config.toml
hidden_size = 320
num_attention_heads = 10
vocab_size = 2048
qk_norm = false
init_std_qkv = 0.0282
init_std_up = 0.0282
init_std_down = 0.0175
optimizer = "muon_variant"
lr_mult_up = 0.933
lr_mult_down = 1.5
beta1 = 0.95
max_steps = 10367
MLP neurons of a small language model. Each row is named by its layer, matrix (gate and up: input weights; down: output weights) and neuron, and shows model dimensions 192-319. Each number is 128 + 24 x the weight over its row's rms, rounded and kept within 0 to 255. Numbers have three digits each. A neuron's up and down rows have the sign that makes its largest values positive.
A block is one neuron, or neurons of one layer that tend to fire together. After each block is what it responds to, as a language model described it from the Wikipedia text at the highest values.

L5.gate330:129096176152120119140122126123157116104122145148137156149118157124144113099082112157084127174115117146111122195119087130164119102148124133116088154129160113057083158136140108147113132089129120105125147103118106093125127139104115168150149157132151120123173149115138115135133145104125104152120153136164115127126076169119130126158143183138143141149131129106128162159164154095143106130081
L5.up330:136133159100134129127090137107132153154174136106147127138124147140154121136132152088082159112071151105142118116122135129106167093126125108118142107140087113136165088140124099122088102129126110124127101129094147098076081110138131073119101112128121103150144111085111150169132137154163145117133134159077148125119143151108126152144145080107140091109138110156105135087149178103155132082150
L5.down330:110103104140165112148089088092106114101143076167106123104152094117120100166144114135151126097129072139138131167163183126109132133147135188127093147132140066136103177168123140102136127076125165136141125113122128118109121105122130151141143103124157113115133148122122112141114113181154129130097084131129132103148126136132138113159118120129170105140141107128108123159160132149153155113141
L5.gate540:103135178127150133138144130121114113111135118157167147130147110129152121114132129131137131125122100091112094110130128104168119104128096105111106110117123149141094162155063125107137161120097146124129128120170117125068125117127117169143113104162118136108108121140142133100140094118155105128115151149118105101109162105133139120144111113151064141116139116086057090143122152107123107135135
L5.up540:135119156134165119161131090137079136104128097156145153136118079067143106140183162142120146140149125094142121125144121141142085092152109129146109126130128111143145157143147113124154147146076144102153132154173094105137128102164091117164150151132119159131140098112160120131086115130147133135136121129148141073116138118162141110109103132142124155109098101139113130129158132097167189118090
L5.down540:125169132112152148096148130071143127136105173111135095122173129133160164137074157127139140114130147110066137102175072158143135114124144151127105125150128114133158129130094097141131126121132107136127137168132133157118086165117162151117119100089148099125130134090103078083147053106161184137123093154125167087122120127138107148141066096120097119149138196131109139151159128125129125154132
L5.gate647:144121151121109130123106084087125168118173093139158131162109125194071111104149114148124155139118112131126113160144123138147124114119138102138138157104101118119127143143111177134114121114124135139112117159110143138130143123139137120153103129137084181119107146121125145094101109152119117139136153156110139109164123143144157086144145145138101139118117159136127056117103120123122081149126
L5.up647:132136125176080111111098140113141156138190098114165124124106095121071154108158097153152128130135131104131098151134096149132146110154121120116125173130106132113128150114132121160120113123186148145130173160089183161079122129171070112137118124118117046106125092125137128125102116163131113119154144110134123152109102109091111113156114117136082106116125161168100113147129131063139130119127
L5.down647:119105138155164139144104123117125141167161149107152085111126118072174100152112107074127124218139118183115109143146138100107139106105097153133136143130165147102146150140153141166115141126122123177150147122098144104083098109140175143143118126180137146104107095128136120116156148106102122123126140166112119083155143135137117138153113141136117160135138113161132123146116164163098110110113
L5.gate754:152070093138168129117120128116149142170156126153150160084137171146084137113153141113109142104158083111138100136147072094103104113135143106131162128146119111064127139104126128115098105132119161183149149086126104116149090128120122117128134186103103162087128124119148125121162121147120142195119128087131086135139092119158124111146152130091146124149147136098109162127163154100152127134108
L5.up754:113103094141149128146129119058079130138164102119163150127138136131131083112126150167179136145131152090146118152130075119102148134135121147121131137128135122096110110109134135131140137102094158123135170113064138096157103155123140118120107115132103148144134143121145095140144085157099100161130136140108109147134123152107151115159089154137124098132106138152164171131137114108118165145122
L5.down754:180107111107111117135130154122089124106146180117121138085186129083132143085094083128122180174120145138144108098130164134144164135133156111159153147132118119142134156162118137130118098136136121158139115133104137109117133144118163146100098157148127110148109130152163112103099135123122162151134157144124138092135175113153131116107134118118123103147131110172103117179136102124068096136147
Preposition-completing word pieces. Final word pieces that complete prepositions and connectives split into subwords, e.g. "desp-ite", "up-on", "whil-st", "through-out", and "-ing" participles used as prepositions ("following", "combining"); also "to" after "prior" or "in addition".

L9.gate489:120147128112115102116131130104166115135155089157133120135116158157100149182144155086139133139103148109149149126147137129128157124152080151085095113136149133125119139125128126163158127124093125146139148138124132136105130136112128134090112124113142114138108132116114115110119127170112160115126146136095135111121160138099089110079127120073128134181118072120147158120071135134122116083131
L9.up489:150134129126090138111111170151109138158119132152089106082105155125105138085143111109154125150086136136150147127146145083167109112115087126139098116185126099064141158179104103137163128116116096126116133118116126117097110145107123172142091114102120116113121115133142137120153133190109131063141076110068085097107155156119104109124154132102114157150145095138160172107138088118126105124161
L9.down489:145148141167133133149170171140107096119142144161182109134114128096063153152163136056147119103105120151154156148117180097111146110137144136141135106106126142147140154120095146105166128128141142137125146079139136136127104119102123135123133148131139124150118107082138168113109114103126115119122109142095148137155172146148147143107117109142149143152164133164124136202129146170164111103112
L9.gate673:124108128117120134083143144139181104095126131148105174121097123099109163114136135121154112111135136127098096119148180094114067075161122113116095122141094124141165112175147173104120157117134138108106119118148100113115138099067125135109055090126154135126180148083145142089142162138134108076203167143123139136127092137142128108110150164151114126108128073166150150118136119114090144106138
L9.up673:133134135108130145133114105127154096105119137133104163163092157141124092137165180141120136095137117164143134141150150137160070115126130090133111135106087147120164125112114126091084135122148129127108121156103155113132142122123148132110125090115106095127178111097146092145126139119102095105159178124125139099144159100099105114112142158125144158146113094126144132081133167092097095119135
L9.down673:143135136122107063082147126114170175131124129064104157112129126140119164132161160100122114115143111147109140148130150182081124123124149134129117134125161121147148090155126155101132109125159155137158136097110086141123123153082146104093088131087123121158172158113103158102119121125111154133157140151118129103127171100138117121134133129182122104115115095109094102143140143135113189124176
L9.gate763:126066127149122103129132107122156145118105147122159109096101132154136129100106133127174128143109125108145135139111190161152125155170193168121095152104105111106095113134117127175143138141143103146154102091160115111131124088121069114074108099135137079110117155108168127073160122136148164126119116104147102152131115119123124115150182141134146172129072123139111147120120138156109118147144
L9.up763:095158122106137102129108093113102131119138121136146142143118109169124128101171144118124145150083111159123116161175152139108115124148111120155130144120105098138172160168127139107158127147111120095101133123156115114142091142137104171154147121112129110125156109084147129117117092117122110081121130110156134091161133159127154094127152146170158088122114150124153158103116105132144140123100
L9.down763:154110136137139152115119086137127121153119102122121129113145126129150142114105119146140188146124128162096093153080133148155129140118147134149085127172120118076165146121123129131155141150125168088180149139122124157099179132124096102127124068152140134058107140126139120093138091102140134154083146116151132059125113141155105144162137136121135128092149188115135141143147122145159100167140
L9.gate809:127117141110127120102120145128105094129132138151156113104139130172116072094126133133120102162098146159149149169122141160146109100142137141146088118107107145140127087073145156114147145107164150084106102106133166076114120146102160122105130128162098139082150110136113115099103094173151138182141148110143125125163158122136149126123100144129116126167118099161158188118097137147110147143157
L9.up809:159123156169112152115168122108076180094113091128123158123115118130107115110104163134157103122115110141127113129125159146132136133140154124107152133151124090183161132098133147158055125089149131122116136090125133110145122174131157085121139130160166156144148118100143151146148137136118072086151083129097133082076114131135160153147124132130107130147117106162167169099155130097139203093151
L9.down809:137150129118123097136138149108141167119108124124185125067120120173091167115075139146137153133085157121130135139169136153149117110163111127153158175132149130128150107182088115130088100135121084128165099072125105111149155183138126118110124127140144153164175106139129159157151122170143143170140150094150142135104133132103129138133107150132136113127134120100091101188093118107135150118143
Numbers before units. Numeral tokens (digits or number words) that start a quantity before a unit or suffix: "a 5 acre", "6 ft 4 in", "49-year-old", "25th edition".

L8.gate607:188113128134152098117141116137147141100143140130115136101121164111153142102127133097168118111094111118103101090161127101071120118139142133117112104121162146117145154161141173090132081094141148139109137098118120173131102108077109103090147145110125156139104136156132131136154120139146081104114118148120096134092136163153115133129117149129185163101154137103113156127153089113098126157119
L8.up607:205132104185121083139130136137054117112141128126130117112109139114142147128144109091110131172098161093105130132159146111073120116139109156164130091079161092171127147162103159129140098101171121126113141057158106109136134129138133112116128133139151112132150107101142109117152099158151146151144122118150120102113123149099131123106116093148182168106145096138149130127195139116121142137137
L8.down607:141114102136125109141144130153125140112163171114113142135142123124119117138098140121085115129117104121131144169166136113096158084042111151186116146116101087159099143142127098156139124132162147129146098160113132143128094129139150142130104098165168098121133123113103129100089105154158133144129153161118139138118109126138109134156119087129192139124141113153119149189139092146119085096137
Time prepositions and word-middle pieces. Fires on for and after in duration or sequence phrases, and on middle pieces of split words like Be-for-e, Du-ring, Bet-we-en, Eliza-be-th.

L8.gate651:131129133151146185107140125143127138146151135120142152130139126155127130148132046120122142090091135129164165130098159094165116119140116113119089116119113117139118121183125134143141108129118108107133160102181144114118140138109142117091153147097137127118160155139077122126156117180121112125116143149108140101163115125108157111171173151096107080115103136199187154138126146151133149115163
L8.up651:113141113139133119114143119146171122111083160097154172155168121161138136158132097134141129053141112113163179134110160119149157131144124136153119181145089137108143106131143145134142122114082118113138103076151109107131149159112145168103128144165106132191147053120123149123158162120123155091082137154128122142128160118132139124145149144141153130120100051176118117122125115095169148093150
L8.down651:107139106135115121169097153167158102141127132130118107100123130132100113115137158111156132108147182163139153129156195150118169147160147157139120154125129115114148124127087133127093150148132144118125129081102127170140156166097164129121148125110150150151118106122112146108120165108153133167136149125111078122117174143127133116086113140143120128114120062121131147177094139175134151104149
Number digit chunks. Digit pieces of numbers in running text, often after "approximately" or "less than" and mid-number: 80(0,000), 3(30) nanometers, (10)4.5°; sometimes word-piece fragments like ma-ple, thir-ty.

L5.gate58:086135160126103145147118113131147159188134176080159090147130158188095153099133097147082160108130111128165125108128128105151137137151124106125147127170128124159131168116120181122150143108157140150117123141135093161109140119166104140107132117134119104136138120085154094154126140132146136155096134134134151145151122113154124099154126095096167129146095111159119162102152117108119155138152
L5.up58:133143142159130135140139115117163116121118108131090121172160127122096157137127132130130109137174147122098133103123147151147086161123124134114129138157128118091123095059094176131126145152145114142150138116128088109139151143110116145120109125127121155175101158141153117130160145116119126115151136102153117126152143130115113137098140071161184114146133105096088100200133147130143134155103
L5.down58:136123122148175123105135136117154105101099150111117136148149143104106168159074174172155108103154111125136106108115185099159157152165120177136124121159102108132101119115101137132175134116118179115140110120114087122080135125141131103126125144141102110157171184138132126188161143106170113121142137140105120131149109138156147120131145100159166115135162127099104106131091131164108134130118
L5.gate410:129151140121112112102098145105146129169112124126150102160113120161139127160090125136142093092145127128131167126165151102153084152095134114115135118151164097140155127155137142166123142116161173129137152123142146108114154101114127137157082125213077128112161189127141115101102130144127137130107148146145116126109105107103137089151090157140149107097114104096091140133188094177140184089125
L5.up410:119162106104125076130126181133117138086125146156116145114112122107160158137084162087112123142184135158145136135122141126163153102152123099125143138119138109142140136111106115137083119139140119116097133156163139157100165120089119146149156110145135071112094099143109078154124140115153095167125172115127128138123092119099127111153121178121141132108131095126096147141121122139113146128149
L5.down410:135096126142149121115140114119143130133155118130135102098118091125128129139156172122075088143147108153110149154070100151111147140129141175139110115132151126111125125113108157137102136119097105100116109118099102106100106138153148128111142117140099135127144093121094133133106107124098127136131167105145127080118166101135096117182126106119101109098162099108099098121118125138124128128086
L5.gate713:141122114114100153146127151170144135169105106093122111140101134107122164138146112177144118118114095146119124127114130110086157177112114164118172119117124117116135132129138148117074136102108129118105136184078097116126144115132153113122122119137152162146129166091129117149132105157195114110150167116121096132157141133136123134102153121162109142133125088129150111112094135113117159123114
L5.up713:147068176135132113158121112118129157156146150135069083149125134107125108148084107136148140095128096153150128076154150093132141125106150103126148144128148147162129116144116135131140103162103143118169116108120126176115143091137142153164104098128133138136133103134079094145111135159157101117159131121137115148128122146135121107187177127111128139102124116105103135144151106143090133124143
L5.down713:116150101126121147114085118132154165108126119110157100103158157125141176079142141075113144129124151079126098125157159086076129121155092139162163142135092090156091084166154130144107124153129126119111142116137147123128075120134157174114157117104147126091114114087109140150158136104125081109148091146140131154109113090142086133184158181146103107120111156142122118126140129095128158137107
L5.gate773:132114094086124140134142117145137123149143138134114180139099130155153156155118169114143099139125124099128123122147137162082136129143156100111135144152102123149153125110119163140140120105169127188107083173131107129132117166108140101092145088111101173117136130113173161125098102138099097150097102142109080104126124103144117107125102132155154130121133127102158142128137110096125122153141
L5.up773:145107178144112132153155093121108107142122134075115160111111131112111103131129172113106103098115092140128111151134154137107198099115152123150111101154123140132113154099138136174162150145155142147154124131122115139178117146164137136150149153153062115116121119132112111151106126069121135115106184137117106090139120155091137150086108108135168129123128103109099146132145152126157145158143
L5.down773:083133136142115131107093140138092135138079176113132143143147124107129143123111121106135136120101145158119122143109084127152165127114109129132116120152110159117106156133135136132111134153139147106127097103139107099157116143128164144134149128120098109115156164101108171151114131142140125123158176099145088104106103117120141069111134130122145130145109110084105124116183160124137155098124
Mid-word syllable fragments. Word-internal syllable pieces inside split-up words, mostly "ra" after b or C, as in Ib-ra-him, algeb-ra, Cob-ra, Kwa-ra.

L9.gate15:138156149154151114144103152115109113152124146122140114129166106131133140146115100129128134107105155104159123113129124121147166142110139137161115107102145133103105121136139160115167088139086102118136116128113119176112096117090132149110109079123150131110147153108150111133129141129107093147106116149113144151133141094127158157127188188117139122133154083101114126139064140126102126095133
L9.up15:113131124132138111142099141132083139143150140093176159163149130149144116101119109096119133142166180125142126133112156096127128132112127108133144121127148105144129132167151163145096112143157112135104143092115110128171147142117122145102113118164118095137149105117151153134166128137126154101176137120146120099122151095105152136146112207115117119104159116130088112124104091086120098135130
L9.down15:152128138158133108115148109101134189099143104141128101119126118125132088141121107107163174128121124128127148100145140068134164129126117114142142097148100112140140147105125167109136128090104149085135140105132078165113130130110097117108124138113138100094126125165142132142095155133137141158135160147125103088133116086097100134119096178156125074120137090178112127077072139124075116175134
L9.gate36:163116114142121113092091135116089166103117082126164188098163149110131176116124104160112132155160124096173121120122173115133147100113124159145149120164139114105116126078095110146105136071111107143127133152098155113143117118133135115153143140115114125119113133110131109169107126133082115151140096152136098112142135132117128062163153114109131127093131114111143144137121154144090141126056
L9.up36:122165134143122144149101153177117150137132084146130121136084107121134125110087107117132112127137126135129114178117091163120116114120178107146150113098136127119111144123111129150151123110126097125143125141160116123094137100132106145118164115132176100132149087132134125139131133158164106132132155105164162120099132136091129167096169121148123074133146154200118145129111121118079119089111
L9.down36:102167136160156169102137102130091142109134118121135125131115107141137107107122141142125163124070074113102146142103113092122096116110159134105107131098123099108091143136144128131163149130077123133106128065144115139138113108119155097147128144134133163115080127138163119156117088138132095126155167154133112113060103126112120118124140131143165122183135149096112117169154116126167104145163
L9.gate267:166120120126119115139176125145065122138101110096159128112080158137166139109127137106118140158106156148140078077128122143133150096140124132095124109112164100146112125133127143154148149117117105123100116082110084170178132146142148129139122121157098144132105097126135086168127099162134142153131127124135100146116169108170157149110180100131151120100125109146141158126132136132156116103139
L9.up267:144142154155122138125125165188147122165132099100083090163129121164111132146153146095099093135083118104132145107135120109173140116110129149144126124130125108173128107144102100126136167089133113151162116143113100125126083140129146151159109106145131172086094163065121100188115129164126132158121131119096090089141191100121138087160190098152183118144137123124134126110130141117112101143125
L9.down267:110164123162118146142068103140127137151192164149104124085165136112155137105153122158144139099117132184105110186122153128150151103091123146142133098121146144158126119129163122114126113115117159136154139177124116132114119111114127142115121128136139134115135117142130126147118113168123170188144106077141135065141130151125159167120151126160139121122125076146133130175071142126146093124127
L9.gate742:117110138139146129169133098102087110133141131112163138116151156117099123124148165120148143134109139136092141122131135110131104155128167110118104113141127118171073137178148167138122176128136102158142154097116181150147138124083149139142122137123131115138135101128126117119128162129108145076155104182101140145092113136140144099139135136094138099158179096116116107120147132116119056115079
L9.up742:109139113117124109104147132095106129130121140127145112144125137119156161109154121116121131133106085063135125135137128116131143114103145169127108100105104168180152098091095155139112099128156097161156109077099101125140105153084109118116096115143133139147162138127109148093150127075165116144120160131119102131119087102132097128156139118089132084139093109141140160133127152145135143161068
L9.down742:129128120114181072119139135112150123106125105124118167104136140116135144128126126148116148114127146126156131110127104128103137110130152166106072138103125122150118119155107129116090151116123136155164095130117104144095149159132137141112129137139151068122145162118121131132123146123155156148117153121157127132123155081145108146121104139135145118127111077129144148102134142126125135147125
"for" and "over" pieces. The word or word piece "for" or "over", standalone or inside words like therefore, before, Foreign, overthrow, overdose; occasionally other mid-word fragments.

L9.gate163:106125141135140118129155142144123069119110116132141114170169134135142109148133149104120129137176144133139112143082127152133128059074123137146149149095107116154139117093122129108142096145130113104127102139103158123135161119089132168166112132160139145170117185130138149130070114085139110133092103119133146119128153110153116096121152150084119186169117119127099138173126158130168100097128
L9.up163:127119131130160143152118077108081081178113120135068153165171104154196093141143120121110131124131091127174111120116149094103149102120114131125118093164120132143123066107067110120108117168133098147117134175122108117122161105103123145117139144105122145136119166115134131125105136108112138118132139093139148119199130123179104110156114137117103164170089138129145114134141143141129077146166
L9.down163:097166189138153119124127146127145123101134091111162109177132124097097111161091129154147106124151178144124123101119088153104132113117135095150099098113124127141100131100135118134108113129118173144126125145081134140096113133090135104138117151179152138142149110132137135148093107165124124151125125099125124138105136108124131149139154163104118121103112134139153179173106180117117106138122
L9.gate186:118117142165148117137121119145101122130104119143152182134097105142111152118102118141112126171173167100099120111114103113125136118161138096154087130120139120147126156146099067135101115151123107109111085126105162187111126124152118143119120145118106114146138141065139116103165143122135100099152136165139111138135125136141149123079089089125149155129085133132089097133142103111098094107142
L9.up186:136131139138137129113141148165144135165122123167102110120161073129160139161131119102151135172128146148125141139126124136123153134176091082143117104091116103108114170161156119120110135069099087151075121147139099110114124120140143137180112146115146131143115122147119111149073078125162167139123123129083114086128074121100138093125107114096137159094174129157133084101117139135136121162121
L9.down186:125126113114104143116119148156089102112163137117114120105136129139107179184143145131151120146160135117116103145127112135143121138135147072125150152086114121134107149139140113142111120136161171134128105131159126127127091183128110121146105139117145159118150112145114137085137126138137088128125150092111124068119123110099171112152128120169135147166090134127125175095128156100083117147111
L9.gate511:151142115127132147114125129097124127157161121113108154129084167109123107112129093160086139092175108114151119115140123122107110120151139111094113105112134160151111183094139137125168161149135139096107123076099134131139144133109127122087109126104088117106126124180153155105162153107116161104129116150072105122172106096107140103111134179150123133138109151093123126095076113105098172142126
L9.up511:105113119177126116125139141133110131119160144161106163143074104102096157166157094089118104225173112146084111151096138164150177083132121142150106132107102100113146122109111156144092168108095129136121091157124170122142163139092138112113101136123140143109121113132208125124113147110158121176092153088112117126118142112110156118100140123132142152148128176097146106117119135114097115121133
L9.down511:088120108107172121136123132148098143109082121136152142176116116119099124095105090103138117154109137133119104151162127134122127148168104132131147139144168136088147145117143152144089140127174123151121153095162121143139117130143126139118101167136138137144112142128138105121159136139154145148146141117117119121164133076130149153138111149100132140119097169157131139077109105140106117102125
L9.gate544:133146133146107124114142123124121128144199119146091129121123115139110151130126116102123154147114133067113080139100106182105179187154132142168106140125113122179177121168135086162126117114091086119125117108089144121165158130110147133127125135113073162145134138120131157095099118127138107140135126118100132070124156107141141095118099135082128143124138127128076122126175128093134143120133
L9.up544:113094111141133083080127121143164114144161113102126138169125153116160103168123143124140133121160102117085103125078154132139122098145126106169105150125152163077135134136109100160148108117080128144090108148138147117134138143120124117123117186093169103142132157143141147124123087089117129068147165099184130076132125115117137101104134137132132132144162146141091128152088133082146124137149
L9.down544:083154145115121110135098137129128122121146103151146093120141086115137182123106129137123130128103102143125122110166112144174107124106130103127125099127143131139093141140132113159120130092123143112145164106165153121122143147133127096154110139172156134154115124134138105116107144088146137141173181131073132119149115106141168084126143114132175111114144141135115178139121174141126142196106
Reporting-verb endings and "and". Fires on inflectional endings completing verbs of stating or reporting (rated, indicated, listed, commenting, refer to, suggests) and on list-joining "and"/"such".